config = dict(
    n_layer=10,
    d_model=192,
    n_head=4,
    n_kv_head=4,
    head_dim=96,
    d_mlp=640,
    vocab_size=8192,
    activation='tanh_gelu',
    norm='layernorm',
    norm_place='pre',
    norm_eps=1e-05,
    positions='learned',
    qk_norm=False,
    attn_scale=0.102,
    bias='all',
    tie_embeddings=True,
    parallel_block=False,
    init='normal',
    init_std_qkv=0.0361,
    init_std_o=0.0,
    init_std_up=0.0361,
    init_std_down=0.0,
    optimizer='muon_variant',
    lr=0.0017,
    lr_mult_o=1.5,
    beta1=0.93,
    lr_head=0.00836,
    warmup_steps=200,
    schedule='wsd',
    decay_fraction=0.927,
    decay_shape='linear',
    final_lr_fraction=0.0,
    batch_tokens=32768,
    seq_len=512,
    doc_mask=True,
    train_tokens=221800000,
    steps=6769,
    dataset='wikipedia_en',
)
MLP neurons of a small language model. Each row is named by its layer, matrix (up: input weights; down: output weights) and neuron, and shows model dimensions 0-191. Each number is 128 + 32 x the weight over its row's rms, rounded and kept within 0 to 255. Numbers have three digits each.
After each neuron's rows, "fires after" lists the tokens most often just before its 100 highest values on Wikipedia text that the model never trained on; "fires before" lists the tokens most often just after its 100 highest values on Wikipedia text that the model never trained on.

L2.up342:135102055092122116099108089128145065143190117137149184081069122156178152139152173136140115167143081170112090102082144102077076146152164127144113147125096080116115141130134122152166121188153216122191149151141127106136140112158096123131112159181075112149130108069128104149162127118100152121126135163086091132133140121120101120134189157161156122123110127106154156151143050188157089144141131152178120089124082134164123126092121172127102161065069105095099151170087089165142157137168183133143148107149138110214067156104155146139150116076116146131083123047123159142148060169136105098
L2.down342:131151127183103100135112134146141117152140139151088153048195117110129147104130143078168095193091128140157100101151140135160134076152152117109140168128133091109116136119090107119136100177109154089127116187073127132144167110181086130118188150093132096142086156093119176156185117129162159149137095162095091154152054087168138126106150159168170104061106149033109117142083104082145130165099152068154170083112139153138123144061114181132082199148116139140064101079136115180124141150140170158126066104105165109115106160104111160149128162075132112128124123164097144152133120132107066205
fires after: ")", "\n", "8", "2", "4", " "
fires before: "\n", " is", " a", " was", " an"

L7.up474:141112194060098182177161117081138164136110098150111109103116198111147046109126113124114147111140130157153127111151088119149152108178107194128147157170082133145201126107140117111100106133136095147201158118221106117124126086165212157074127121181086096165129176127107149136081154107109108116145122168101144086179103133083142110131181124082101117106127148155121143119134154092144119081151202078124147130090157096112149117099136075153117139119124137141079101114091144102112095117106117131148133142136164069099079150116157047160088097148138153093185135178168183119131125074080114156
L7.down474:114055084122190155151096140167109130125148049124160120185090092177160130110095106140136151187175092117148102152113126092144113163128145102137106149134171113130123100188112095134099132101193132082105160125145091087146178145133129142148108197139176134146056150160149114111143089134158122083093077115129208138102141098154129091104108198169145116118134108100162098102119117096150095147060097096132088170200095150123106148114115190161091124095161102076157120131102103154099153087161134126110104123206152138185173153115170134102104174149076127150113079111111133118196169116076103114
fires after: " |", ":", " to", " –"
fires before: "1", "3", "2", "4", "5", "6"

L2.up512:113140183145153145110075108158169074138106113140124138091111090219121126142040118102098073145079114130187179105171150137080117129093123152176143127155089167150103112189116163142159163094169150092123153119124104140120146174105153130077126146144111139175138080090132117112173111185075094131132104090071099133117160180112098158114096150092099120141155081155116108101149154152139164120134148136122113114085113145167112163100131064145148104144137098152216144195069155129146074124122189136110142145124073053184119163168121120162110068082102154168110162161147151130103130057133136134
L2.down512:125194180210136127172138103131140082159177116124133102133126092139163087096063195122074089143129129126114183109161204101116090176098167139143155132126100115158139109086130125151146149156116118059149126076098132142158149155129140099156072131084115142115122161074152079107118134132123158092084121124187137185122115132089131135169128205171084177131127155135169108159123109145137122134088129088105109144099135143072193130070112133084118193166113087162170092170133126153148089161090184111117125149076070074075103146120110106148107093121122168141156126168163134126133068141119096058
fires after: "\n", " |", "2"
fires before: " ", "|"

L7.up433:094115114185211115155112152101154178073139122070131182124149115152133115096118127113117141144094049146190189134138081111160172123128126090152122090157110049124141167101131198182156097089158138096123152094177077116144132062089155084203081173125152112083156173132146123126118080104122109066137172172160166154140120221095040099086132128099165098180149140179156171118141080138122108102125094142116148132087129172135167158129165133094090102137147115171098105132114082163126104117115162125102095139152123164127138119144127163110127066107128104109127165119120136131141145137124175107
L7.down433:131172159096080054144140109179103127114184122140136128128115056122121155120145158125156111095160166102176138137130169153144105117119087146141161116156106186173161134123135134067092118093122101136094159074157126140143082130125143089080128092159101152117107140202175170095102076110128172133139080138124138141141141164102130096147118076101167152091108108162115161114198178079088105149020140093132141162147170121062118193115188095208112142113112119142195094115129126156129149094132061109162113137118122075141102064108159119101125167141143171156083137139130163051133150147115121147
fires after: "5", "7", "8", "6", "2"
fires before: " |", ".", "2", "3"

L7.up115:148166096102089141139125138147119164073163118104149132087187088159162105120129092123130117087116158144146087142134096170093122049150124041152196163157114106151101125091127080092110147176103100117137155111159113125107158117168155114149101110168135151127122129078121096125117124196113130180098130102137137169119125188121168074147113064195133156165108112137140138107079082169123107092141152162103123128222091116114125153093127129164114182145126110110163147158137107160130033194141092123122145174175093143120122168175096154128036097107130098132099134135162099154071064119166079156
L7.down115:133164170168123136114072127194183163122106169074177082083089104103193067137174139088116097159157111114148112066160152162087123099118140070163128159154154067173124115109089151109095091156104185130145121093063123100120152163084113074152142183146106069102140044119139140148070138183066145156086108119148140153122098085093109163118159133163119125105163135121112138110098108129158126169161151122182120119125135154076105154093116090103140120151097139162188111161155162165094127191122153138136118125121098043139146158168145181135112121133128197157116099181108107137123139097147136088
fires after: "0", "1", "–", "9"
fires before: "5", "6", "4", "8"

L7.up156:128119127087194107100102107139096085101177066141110063116150158126075178073073206143127098183135148116116178061109139113128100117140123145104154109124083081142171137048161148123091132185105128065211166154154169167143130159153163152133114124156095163102129144118109160099160155125153155103158118122200085137167138117136136151104083100133137105119075127175137157071137105121109085106155177104113127152110111119150160152129149080133092084103181133162167126099117077081122132075130181160119155138096160150142168157107155087116085186088140105136124102191095092180119114143160101099
L7.down156:120138118098070123126157173119147081161124021136125106122141119123144114117160134103089118199099124136122091112134172087158143182163109166123083177153096086171102120099128111091158137167133121111126122053170127109139106132125103113086219057135131108180129072110152135114071106138144142117141117135144127162138165160115148128207120127114186148140158135128110149134156185132124138114110063174192082070114172143119153118160151170114086131114145192142112119158106139126159112113167082091115115087094025065087177140082085102150128141139114102154158166136162128112126095121148183179
fires after: "9", "8", "1", "5", "."
fires before: "0", "5", "6", "9", "8", "3"

L2.up184:120123152089187095144148129118163091088147115098143124087105134114185132083190104116115121123137146089106123140112219144131126083162151152103190088124099165146143169113115137173107163133188147159148130080174110129095125146143100145148061054146127109098156137077191109131070125118148088148163113142093130142116124107082142100162073160065086103147072132092151215142101160120120147172119092131134084060117118126176195136157112122145111119190122121181166120166106141128117147093127155130099154117077143046167163158122047146151137112132164113113081129139155145090134119107157203110
L2.down184:088189154178126071141111134183152110111139130166053176147097132132099135090143144128153127171095139164105142050111201124116145134142144119172111191108090155083120129095062100108118169171159094132113123125088125109128132133166108114119131115116177086167104133101117136100133131086105111187136148131125097099183131123110093124128130125168188139085142097091141131107214110172153142144139065168117122146201111141101099053097142131148122121150101129144182113124072128167114146180132136083219063110178168111212124082108119115104093134148107182087103166146167119090106108090124121115
fires after: " ", " |", "|"
fires before: " |", ";", "2", " hold"

L2.up331:169096129131159089204126094096118125127116144131108151110054119137201117134141152125144070160117145124136093124130150122118132107143082116128172107102121032165108123142092146177128126168120069173066145094134133092132043105129134119081135117162058150078084127082157149126120078131073137170154144141117151129132046073122091176164079121170093082141150146146139148148116096183102128131143108120155064145125112111121094137116138138169128139143149055174149133086127101133107109157153135170160102152177155135182108160091157187127160156080161098130208157160164127184109108125085088101
L2.down331:153169121108153101172109132187150091136164096081142157137125149130134118100159119145151181159116122111168106119151137128131135103199114072147108051156064120139140118196170075138122159116134141145148097159138121129104171137142145122112123109153115107084148166126128161117112062163091088159166100133188118115123163113149151120103135135142122125095161133087025119100099139098099190108177190138117172121111166120134175167153189099209116136133135139144135121069076092089147076094153120123093129126176109147114222022126082132152136120118074135116108111098110135097107117055184124117
fires after: " ", " |", "\n", "---|---|---|---|"
fires before: "\n", " |", " ", "---|---|---|---|"

L4.up581:165134105132096090082146122125156124082178122110155146121101163093176143153162151123116123111068143140101139130175106109137145145093109127106162099126122132140122165154158135191108095160129132147202105186119168134156177079109143092173137122142128107113100099125093186129055141131098107154139114119095170144051107084089171112141126079111073174156172129142094193182151182124122154137110077125129098173113094140133149171121079065135122087067169112090087068115138131128130110160134158173096067178063105090147164143160066142142131056081110122099111189179094149186144144157119118118
L4.down581:080162102114118137148075065136135086157123166145132138114133180151125114064105131149104086110141147110151113088170122106097183136104074131140181165101049114091162092102130201157214161167094117116086093168121112145123092159117191089126177110133097136113082127074122078124117140117115166095087113127112159100197090173161137157091160115147097093112183135120135092128164144154134091095185111164111093118147169156144159116124099176180136170118145104145084043075182172106152122087099167154105112134125152141118159140074165174096162144148154118116178121156136104107145103168138074148
fires after: " ", " ("
fires before: "9", "8", "0", "1", "7", "2"

L2.up11:129123102103105178107150090093138107148148133160151137097125062123212080091174080159142149185148141071164105151081156047134169089161170112100081151142143079144164102177041117165151112098087205158111135116138130105140137150180126151129106110154093139130120110175134150092053120113080114122123113126136141048142142102170161094099101119153098083165095129092107121157180134115128074075145088118122112118180146129120104091101126132119118127124163133148168072141148133166137158099186120101155122137125146143134161116125181156147128161072147162113121190131149098105201140049150077153
L2.down11:132184195094161152135138122073169148113122162128100151121163169140173062109073113108174184128128136097160163148104133071081109119121126160123135133153166118113146098119096137105177098127067105079098110119147134152144140118211168136125117136146087161142049122110161110147103125189054140119114101226175085140145156191164147120099090113101151134159111076144134129143120113135139118113108087182049108100133107164116093111110083140091126095115105134125157167127094149137121126084164099108117190194135076171081107114112102201187157125129159162103089140104131114078169167098103143145
fires after: "\n", "|", "-", " |", " ", " third"
fires before: " |", ":", " medal", "s", "."

L7.up190:182117099056107091141127138090129152109153121150096127094158072176140086140153114113162118127153196099106171108106152111127124130125091170141153140139091115139138103069118162130150077110116064109168088131035179121174103110102162120133116124145118160132190124146089142128077158148169140123148139179099082124108105139146105100065204170155112126074153081082071184147072111136163163071126126144093066129143100067153158121171160124126137161095107132127202164138188173083169170121118138116135083097146167174142150131101067146111108119115159154145091143168147128156098191131128166119
L7.down190:108150154088138117124142170089178131144126087098110105166077112074095138128138121096087114099150134142114099141106104131085120155137109137160171098100072124154111163182088189132078106128154009161121083099148139098161144171104129125104152168146150113127120106124188152136091161147042115145129135138121181133169075128096158133135119152147156065136169198168112081183060129175075113104130207177122161139148101158124146128128157138126125113145133144102104077109154096088181133137145111110143155087126133166181163157167145159111137182101078115120122036116087097135117094110146161189
fires after: "2", " "
fires before: "0", "1", "2"

L4.up48:063086193179193116103131100100153164175132119181107091132092018105148087103108125116111169126110098080141158145090161145147103150076160138170139123112231096176066134132149115129105103142175133094105174177087101127138170117140105191133184117099143137168113131074115073140210113157046119148149089138157110131165127129153120111150101133168108150126126169137140116175198114127131113153111069145133092106093098152144119175090133094140137134148108130148109189162067125133122091152107156102155126079104150171151138145109111109110106051119119161143136117117092123150132123100118079111
L4.down48:113153154217117112110100141182125165103156108138076101105083086168101160134114090156131135115142141089122104070169130136062171165177118139186117126143083140094110090092111123109097114138105185077110148149044149119154154135155116165205140109139188129152101111112143093114141066124157126159147102119175099121146127151149121142098124146194107120129122170139168113117173165149114091140187121125058168087109057181160126127053084066106132098167129140093132140139111138070103071130102153188164151126200115115106162169104103127140144141153131166098124159129136122201110104124070112122
fires after: " |", "3", "1", " ", "2"
fires before: " |", "|", "1", "0", "2"

L7.up302:167077145131056141109157167107147159136122090095123117165126147093160142131084124093176127149085131128069149148104117068114104072101118116180118104153100085107177158120105124126131174183163140115131140094070123114088131108103145096113139128086136147090122137114125157105116110137163183153107152130160088167091114121162082081169159092154123166185150150130147126080121167141139113070075152050174180148068146108141098118083161150106161128200151134164130171173116073165082179191150134119114151171081102115127127096105110165193117112141141123117158155127121216104131118119066065190
L7.down302:145094174186147136172104169142156125099161107128085088137171105078125149167139099112154131116135149152129138167092108155115090156137200129108116151182072081145122049128116176140178094059127132104147051126123146138147128113124118123098130100150082146115065091077159176122143147109156092105141165160098098173104126152099124139146120222148097102129097090187159135131155153157108163165122170144108050157152216063140129165097118123101147167111122120130090103109133111173115158068131058116155145090178095086114145120143148099091119129160159067167174156099165082088136111109115135129
fires after: " ", " January", " July", " December"
fires before: "1", "2", "6", "3", "9"

L7.up344:122096167131146161074096152089065069133152163187134092142137087146136076124135136176104122115097137131185166088090105111144106094121133123134071136147152130113104160084160078155087083135174117086143136163093109070147137143046109115087159091107206180109120117148104155103154066135125117130137130124137149150137113165100151083144103048129121058165158144138138131089125139153107153173085127131142126049173093129161161175181137164126101162074132117160117151104164146156130078180097095191132121147175147137151143102174166152198063134147109154109134095154086103132120101133169150186
L7.down344:143126136095181109127131150148217152114089153043123108146129196108201155122086079132109144136107159090179080152145120097030181088104139116142166112120125086149126116066122124131167145131117117121152060116072131091123106154115132113125121104138105111071125100146115136155096131168124116128103133112116119161121058152185087147146146092198144107148176121160138115111145083135137152137116173170131124091222198115114136069098146124088158151106116119137091079135178192164142110169111118083129113120152195180133169157124105127101131172102150128135107087090157188152108075118151107114
fires after: " |", ";", "0", "1", "4", " This"
fires before: "3", "4", "1", "2", "5", "0"

L7.up276:140087120090131178138104113087136145077066154143147176148156153115172149122018153186094161135110126151050097089140069077117088110180104095118089063133137174111082161138069139092123103123113143068150071128106136128086113128095132113106176085100152170189161101137172118142165145194093159136186139170113155103115129087164150152151107099105147122102171130093122132116123158175174077110104086112131108120167124132156112158144112126125165096144123112142107181104142127149129091098116184120077183107175209113123136109153092161080158116175141165137176091124162141160120164117151109128
L7.down276:173062138101122112096139148104090136146141237118176105129127117083101134144095167186125091137156077112140121120128096110112130123169145121133146133104114105073105127164157066128056133142096150156129122098151124106135097160053079194129187108134095133094138137137135124180202123202161172115078124088140060130156144066177118106091103088134092120160176134143114129111148160154061117181054150159120153137162199109123126057096098110136152149144140127154136131115086164179116163121137139128154126162102178117047149164136096148163123137208148121138114114108131101095112131110119132148
fires after: "9", "|", "0", "–", " ", "2"
fires before: "2", "1", "3"

L7.up381:172077125094131135162163098084117118100128105134104114084115125126086114085138119135124115163050117124106094114105090134170189140146134116099166157170077134136198180086187074091110077101126081061181087171092161148084121117140114142149187160106165117134104124159124102075161042124146082122150090152176164172117141149144068158176194134137131133117159081173114167156149121110122100170101198131212136060089116107146166180176102080150096105111131098160123129134096138153132079115115139118164168133158108125124140109127162151168078157126131159134119176135159106184136145133124124135
L7.down381:103123156148158109119103127127200120087163077136158150139127110138130156085119188099207181103144145149116182140102162075122170210112122091086128101139148111144137142085082120151134166157159119137136143129167151152140168124150160120084118107134107046104121185162132112133118106131075087166064125204174199104117095134102149119122045096092134135114159145163095148132140134154158137081119143168117130085114125083108160159117153150113140137161088103146145108098164150119139140101111112101168132078118131137128200150194113113129103117151182118103078074026148125108111126073043125111
fires after: " |", ",", "4", "0", "3", "9"
fires before: "3", "1", "2", "4", "0", "6"

L4.up366:185122109060128098084059122146168153142128109106116124089085140206201111104110134133150149100131170134076142173118115094153150147176104146108133093093138155136094103149070155146167162145134089143109127153125129054116097181092104112143166100135082054090143201144148122093081157112122112145134139173142139079059157114109134125142124139175125147149147126166068177164056201150147056148168112140175110146129153165111151102066154130131131078062130153125114155095110109177152126173153091163174105129182089110111107155098117184163105112096123097100137145163138159121102128175116128140
L4.down366:136196086118108147142139136109151145112052124146104117184118144105128086111159113123127153105164171151101131131131158119095086072142169133122129100146124101087169117166122150142161109143137139165100113128138108140087200156117178090133126100100117200152139171127083118109122186137101127135086178178157083077168100146117134144153108120154080085144056126050120121139223110081086110205151164126132190118141157088133134071114194100115172161142086092163172071148126175108088133112093110038112121165098133136113093100115201128146093117108153131072141167150095150129148120152106133129
fires after: " ", "-", "–"
fires before: "9", "0", "5", "8"

L7.up246:140066103131107149139089143174080110101149120061160147199201100153159150117168165128123122137149096045078114170092157050171091142140133120144127120109105142121142112152140165131147192103114105092150126145141089126166128147046152175093138107136089140195101133179126171112127093113163132149049085158140101132104058140185109115149126111099131149185135100101116107127086079157195118125061138160136121173138112120168148125106109113140137118094078143110158127178143140170155130097159173199112138126183168159143121125088071167137098074154116146143123068138133120132137126062108095131
L7.down246:158128086117178147141118147116145130041158077087060124173157114114149163146142154157150111150097132119091139166159089150191120129130071199123107209141174182148149107095166119142144126149107160086139120134141111147061098110143152136132149098176042137107164151155140120141150144130122102134149076112181117125160134103089149130127125100171161081141179078103112132140132078105088088117125172133125127119141094170117080091090178136127091103091170161167115107136121109157130132100086140141165156143186099064163158117069081181060035132129105177196135129144121076133118145112138118104
fires after: "0", "9", " ", " Ju"
fires before: "3", "2", "4", "5", " the"